From a checkpoint of a small transformer trained on Wikipedia.
Size: MLP 2304 GELU, vocabulary 16384, 44.8M parameters.
Architecture: no biases in attention or MLP, tied embeddings.
Training: 923M tokens, 7148 steps.
MLP neurons of a small language model. Each row is named by its layer, matrix (up: input weights) and neuron, and shows model dimensions 336-431. Each number is 500 + 50 x the weight over its row's rms, rounded and kept within 0 to 999. Numbers have three digits each.
Before each neuron's rows, "fires on" lists the tokens most often at its 100 highest values on Wikipedia text that the model never trained on.

fires on: "i", "in", "(s", " B", " Best", "ic"
L4.up2141:425478523489538566564556552521496436439507480566458463526567430521439635482466623498499503404561494400461454526516433386537553547487523535517579470478479474547487478551433520485470555473574436454455506586586511448419558497522494497419450502569596366549539473522476456476502486504462482390

fires on: ".\n\n", ".", "\n\n"
L7.up1903:465473522456517507497453407451533503478450396504428547432461475483519535456521519430508571456518519432552475467514481450405451518489560497560519452547448521452528478490523447403553513532533464491529458517522588450505427496514446537460551490534514491462503555492511493459454541478414481519

fires on: " (", " \"", " ", " released"
L7.up1512:494529496508533518557413513427541439365470482469469527550469520526422506463465425441419555365480471473460492420472408498503522495544529514507456469525578609497550579419579407383562437502448471456580586551356487460593421374496471607481477548441407512473605480680491508483471463405513485523

fires on: " The", ".", ",", "am", "on", "o"
L4.up772:492498409664444486509434479456490609435531511451574496479466502484518514494497540438530538495582457458483382541529467509545569503457527461527474470488634483500517440460540538534495515563450488521537510560446544556480471540359540454504535476436539484515425503501450457465514386533511609492

fires on: " |", "th", "rd", "st", ";", "nd"
L4.up1062:482581409551461511520451575468485504364445584466527455486484527550626460476571486509530479467543478519417578441537425557539555539437468616518451519524543436573439475455531460532495472517542485577477530482563517485392487468417545521484586460501613515467553501513535428439539489508473486477

fires on: ".\n\n", ".", "\n\n", "-"
L7.up2175:514494536461543513493495434503555462456511458618445528529471444458497485468527527505495584560488538397505432388562420484511486505525443518491473499552444434560563441442528525425531541540450517521493504441563478442518459500561479518479505504485483481415498465549511453509514468488440529418

fires on: ".", ".\n\n", "\n\n", "|"
L7.up905:504439532488496494476522500514502382469536503585505477461447384448460460536546503424471588521472474411477530437552443489566461539521495544506541515557420476589520482467492584444469490551425491546471521380457445420531474509515486525472544514415424474413371542511457586548483550421495485462

fires on: "c", " rec", "-c", "C", " sec"
L4.up672:585451518528470539520419476534590533487473510472514535486539478527512482462501502522515503556561515446516491544511430469452497559490521499547488443599537517489555532517565505467449485497472553415561560559485534471516461520540412514520558490430551471449401493529588459527586442389538486514

fires on: ".", ".\n\n", "\n\n"
L7.up1064:470427544480450502468417494617568487480433484587522544498442438519530482459486509415497586480510505428470471484577437450484495541517473570581550401504462513503533383483487510522461498526446590504551486530425498385477465455512427519443468475598504486447518477466493454500501526402501482444

fires on: ",", " ("
L7.up1290:526535453511449517600482437466545414446427432577537584546540482499545601426577497488522480449504504521505447494472462576419570566509475553573449504576484573461465441408511522501459499500557603414544574456380460472491597440503523467540484533461527556437469487584470425448487459568404490464

fires on: " as", "\"", ",", " |", " ", " |\n"
L7.up143:435360596404492483500600607604438548514475426503432605448499486565473523517526456533417552524506501529526484499413534570474439466465420458591461504463519536486563550517516502573537496472476472514488428485460502528399459530526349512462552544557539373577611480473501520536493460565429476468

fires on: ".", ".\n\n", "-"
L7.up844:490521444471468485517531537541556537446410462515476525466571436440474556495526528470489506417575515330559453450538520494432535493549520563493498486457479549499578503468496491524491535506565446457584517588465535420548490415512470522414536497473472490528480463574517526478425469497502429520

fires on: ".", " States", ".S", " War", ":"
L7.up1746:457514585529435559508517397533514503490497532550453546457572429532450472501446500515540580369497432465452539458526448467539527537532464451506549531428536442459497487510414497482462494441533478491508596479412539572511516536548520458605472427447429483469486450451486508532441427553428524440

fires on: ".S", ".", " Q", "O", "end"
L4.up821:554498475513409492504495418473523556483515509512474598520531538530507401443487416469461592444557478437407553577518464381536621535462405428511497519499545498470489569459412466497466458454507601374465484549487629538508522549469475523546533439418475500405374543528460496558553575463468409508

fires on: " of", " My", " and", "ing", " on"
L4.up1550:534460499467496526418521402504539405464506509520541447555491313602471464484471442510450513576589558547523489523617465510452531538508390548523534445396506557498550435567383583453516449499524483477452561507448599492473486555394541489476408492488498472484525485453444543452474458435565507491

fires on: " |", "k", "am", "ak", "j", " and"
L4.up2165:415543470521533541503464433498513331466522436512476565393550409516439542542545509523423516435553461539432431451532453386502491464390408523536556425377547527547534434542486562500447451488473533499478546571421501456467523592434515494485473522533542504488533489520486512542561460570487560543

fires on: "th", " First", " Third", "rd", " Second", "st"
L4.up692:537431558596463567437478625446535405393488552517457457432527526542636514532543488425531499429433603516469577458550529465474491483595509503495436445573511409626500500454453492553420446467530486510524508520504478424411501503486526436497499562534556561520372599501487539491469445468472497498

fires on: " and", " ", " of", " |"
L7.up504:503466630479478505530522422427500411422477498467497536412550480506515513420549518601451594508528535475456480576522476629431497459486445557463438451617462500455509444519452499407469494482484506473404501467478551495449402458532534499528573440532502443366429489459459484486489526491470394475

fires on: " in", " a", " In", " of"
L7.up2241:444470491453448523545485407373522498399491507566547558450518440522471524517367443569516460559527491484547447506480535509477450534576418535543521511484440434544458484508460533526555549548512495502542521449431577422434530621481519460487472488472446407511478560520392423430516362467540430506

fires on: " ", " |\n", " |", "==\n\n"
L7.up1868:518400479559451519471423478556507415488466461479498412451555507512524520507579528474488517572494508460535422471490496546474537490512559446541437474557507566650542491358518520592489512639452529441530547522486556445465520447532498533474483494617494546495409575486480480492517442517512474547

fires on: ".", "-", ".\n\n", "|"
L7.up465:463428529485520423438523476485513503473460456558379563387500400448408552395448559486504600531470531508552518493522458450448394442517560483483468521552477535526494441506488457480436501497557442481515415484550406406528535516631439520457556571456462497481470498541520517589486457561441552512

fires on: " ", " (", ",", "born"
L7.up1324:467475389498539536522474505476530432495506445521514523552495488522413536536530425557416521556448576447511503500411491491380456453525434508578532506504540477423554519455497482504514484450506522471477413445416473501473531546534549451479523487556523472528547561516597545415542500500570528434

fires on: "9", " first", " |", "1", "an", " second"
L4.up55:517504492456444480398497405474530522501549501494542482532492434440499475406556425531441570490546510502472449502525393529526520534467476542534477449487577413466447538460502554459464539458489543497507433530488535513443527398533501481381531418435555453502526562498473466534483444559495478460

fires on: " ", " the", " b", " \"", "|", "-"
L7.up577:562557557485483513495554422427539429438411483575483580587451369526513476508503510472505562478480484511460533456560462516514456488476400571500535554475516486536522456515507444529519524555463502479523527475485467451438513467437484485455518442485566550413456527581458419431532474488422418453

fires on: " of", " in", " for", " with"
L4.up169:542412450521456492431500485504491478482435488575584514471469498579516530424573398486526515462516505427387452446412492522495440463471509450534487521521569414476597475507481513501430573471435546363536573521511493571404506407535523536473446445521431453498542508467409485383510387467474452434

fires on: "|", ".", " (", "n", "romosome"
L7.up776:468536491447556469526452535503423409504482436574422493521484481383462365518484415481541521528473447518482411530593507549503539515464574527513454494517449474555506556458511489485521408544454426518483525483441479486501516514492611456428474495560484365380410476457517511487568559494541475513

fires on: " ", ";", " on", " ("
L7.up140:389482424513555504504512472449547414477494455497471497466472476454496681549540495538538538482541585401464496369572496469553412537505521530485458482544519507586480486509466493387482505608558545427529542480454504348477507402467492495515524498506496488448518476493567541469556578511432538427

fires on: " and", "j", "–", " football", " but"
L4.up2073:503494483576536537430422426461554426472513469517486564542507480520439484451454500468520549448578461489422462455545502458474568472408406483616469449399543477516571502406532554568465570522519592542534469527496563470497423500507540472555472450475530493441461488521503511464523488499494459527

fires on: "on", "am", "an", "."
L4.up1492:472476484587451553535452492420504424532513474460536567434489505508474559505593467431469545490535498459413371475559505503491452523501560535579481472431589418425465474531441500539480539426493518444457576464509569556470484504450493545495526450539518451540447457562436553492581440468466504454

fires on: "th", " Mid", "ant", "rd", "ival"
L4.up1522:497440435585478551376469503508543489448469582467477441521529501526609412385518417427470474431411564571422472471521522449532556428498455475513483457544519472583496433398404478587508447431456512490501517539547451454445505591459540477516536494522492518490483519446480433473503494424564533404

fires on: " and", ",", " &", " as"
L7.up307:508449577504453532480519552572558521502480414546441571502508444481502576549393472440516491441575540510482496489514554545522542514461465535515535411520492555477479465504521517607583563503418587457569532632512533507405446519533384475433524571637558423493491500478483524486437458491437549546

fires on: " ", " |", " who", " has", " \"", "^{("
L7.up1320:435469456550434514521392520540497601441469494491538475379448502549479575502496540485463530395512495470509417429399392501462503466542553482531517354512527577556527505468509498475427482487511563500547522511461543436496556436511439586446473479558524500552456601600475469489512523422489484499

fires on: " |", " |\n", "ec", " of", "qu"
L7.up1379:568479511581524546503404471482537458469514523503453453552459542515439510447542523555424493396433504527389482610529436584415518461520411510509554505473485425573527443572544494388492447520507537436476517482482610514451457540487502476484418540481516482438525543566420470479602571536475523440

fires on: " (", ",", "\n", " *", " |", " and"
L7.up921:491469524520472513487553503545554463451459430513484518552512457454416511454514485448539487490540493537548517555498567536526564470436435530575526556523584477440535497565535499632541494529584454560469505577509543540393469461548392524421496527496435432407576459449517506476524448480507499502

fires on: ",", " of", " (", ":", " "
L7.up1781:500489497449467528482512472446509360463471381578481580439524455480484560572611497543495506360499611433474470424479409449431529576536580538481572465560539518485516443479545493436466482513483495424534389541507520489486477460499526524532509515483447474385481522576500466543469526464466428483

fires on: " the", "\n", " ", "2", "-", "4"
L7.up123:487495570557414532503423451509547403442559532565555535484526495594510466497577502507443586529574482464442527444491467474506422521440580473622585399498471524564478485471466538533490580507469519408498554459436565519422474514465514568438496416633528437396427534510417369404476491446402483385

fires on: ".", ".\n\n", "-", "\n\n"
L7.up1598:515486581481536473389522467448523486491512440544511540496498475400453509468500490462506539497487433442494464473517372484529449471463527539557501549566523481459521436456517430443475447477545427499544453474506476480463456420561522534494552467481487464517521508561522541544539505492445490419

fires on: " or", "ly", " U", " and", "ically", "N"
L4.up1261:454543542530427535435475437492484424424478524589490559528487444478572505469527572508484482450554536493496463523539465446450513478434446507523582380418581484632520526514440531466464486459494495457554454523475560410455523502478576530479466458503526504529407619474550535451525502417561458442

fires on: " |", "i", ";", " Association", "y", "J"
L4.up1656:508457449551420487553518549527530542486478474496508565535503431529525504507494552455552484517505461485488474477520456423507510559502457500516436466521551515503492470479499477578504411514559549451364553531607568508445540555436579508546486529512614516414479492489527543478466438509532527522

fires on: ".", ".\n\n", "\n\n", "=="
L7.up2119:422437549500522493493439412546564478482497435581430501459482423495513493482506506471543528488479591431541386403535432464435525556497468510537412432536505538581545308483507476492531478530460501500531518495498535448510492452509462532425539556554508502454487495572533404571478533505509556505

fires on: " of", " in", " J", " N", " on"
L4.up78:536427472467456518516515489470518574495488450453567508506473466555544485425492524511473519438541553427490505474547476614494546510468529490521402556495487521461527436579428555537605579540511551459456517473380524416415421517514467485449438533491417466493530478498406497435482432514504498594

fires on: " ", "ly", ","
L7.up1454:477491442449515518507490514398499411485432500465645595542470479458502607491554497474566466479511457484442426476541441515501554598541460536550519503484547485551511506501474497489473406488443505472594487506511481496540492485486521457531568489596441444541465510557522474570487491490418425477

fires on: "C", "S", "-c", "R", "s", " rel"
L4.up1323:539507468556430572553468476508531482467539483492474501514542478603582558413449541498559540580530480565557467465485458502511489580516568547558524457533518497460437553568459401557465507472453502496471505498497583425507453462595471552524546407479524457511453519450578522460449387431490490510

fires on: " |", "1", "or", " August"
L4.up1523:566478470467513501504505401500504491516423544506491576450511542521569482420529413578409471422477530504438448377554465518473508482511456464559444524438522414637422531499492575495507548433464502418497501503512515560465528538489538552411433520497530454609523529467458422594636492491546429373

fires on: " and", ",", " not", " or", " also"
L7.up717:456476544455485546502450530480521378472534471589509510454517412533526569445478527569376537480485632367601446510506533354482555511488546555573503392408541380601483474503515560557462600561552521418517480545433498432458486541507613484480590467539596468518451487564532508528487473557491594510

fires on: " ", "0", "3", ",", "4", "5"
L7.up134:534569453538432577513392433486527399489370510491559548534576539504460479517456395499366537581557487487505490562487583415383448455435519429501473558455496475543477538508525553514582525513588559472532488398558471492469540490473482512468475554484537450488510527497493482398534577562505517425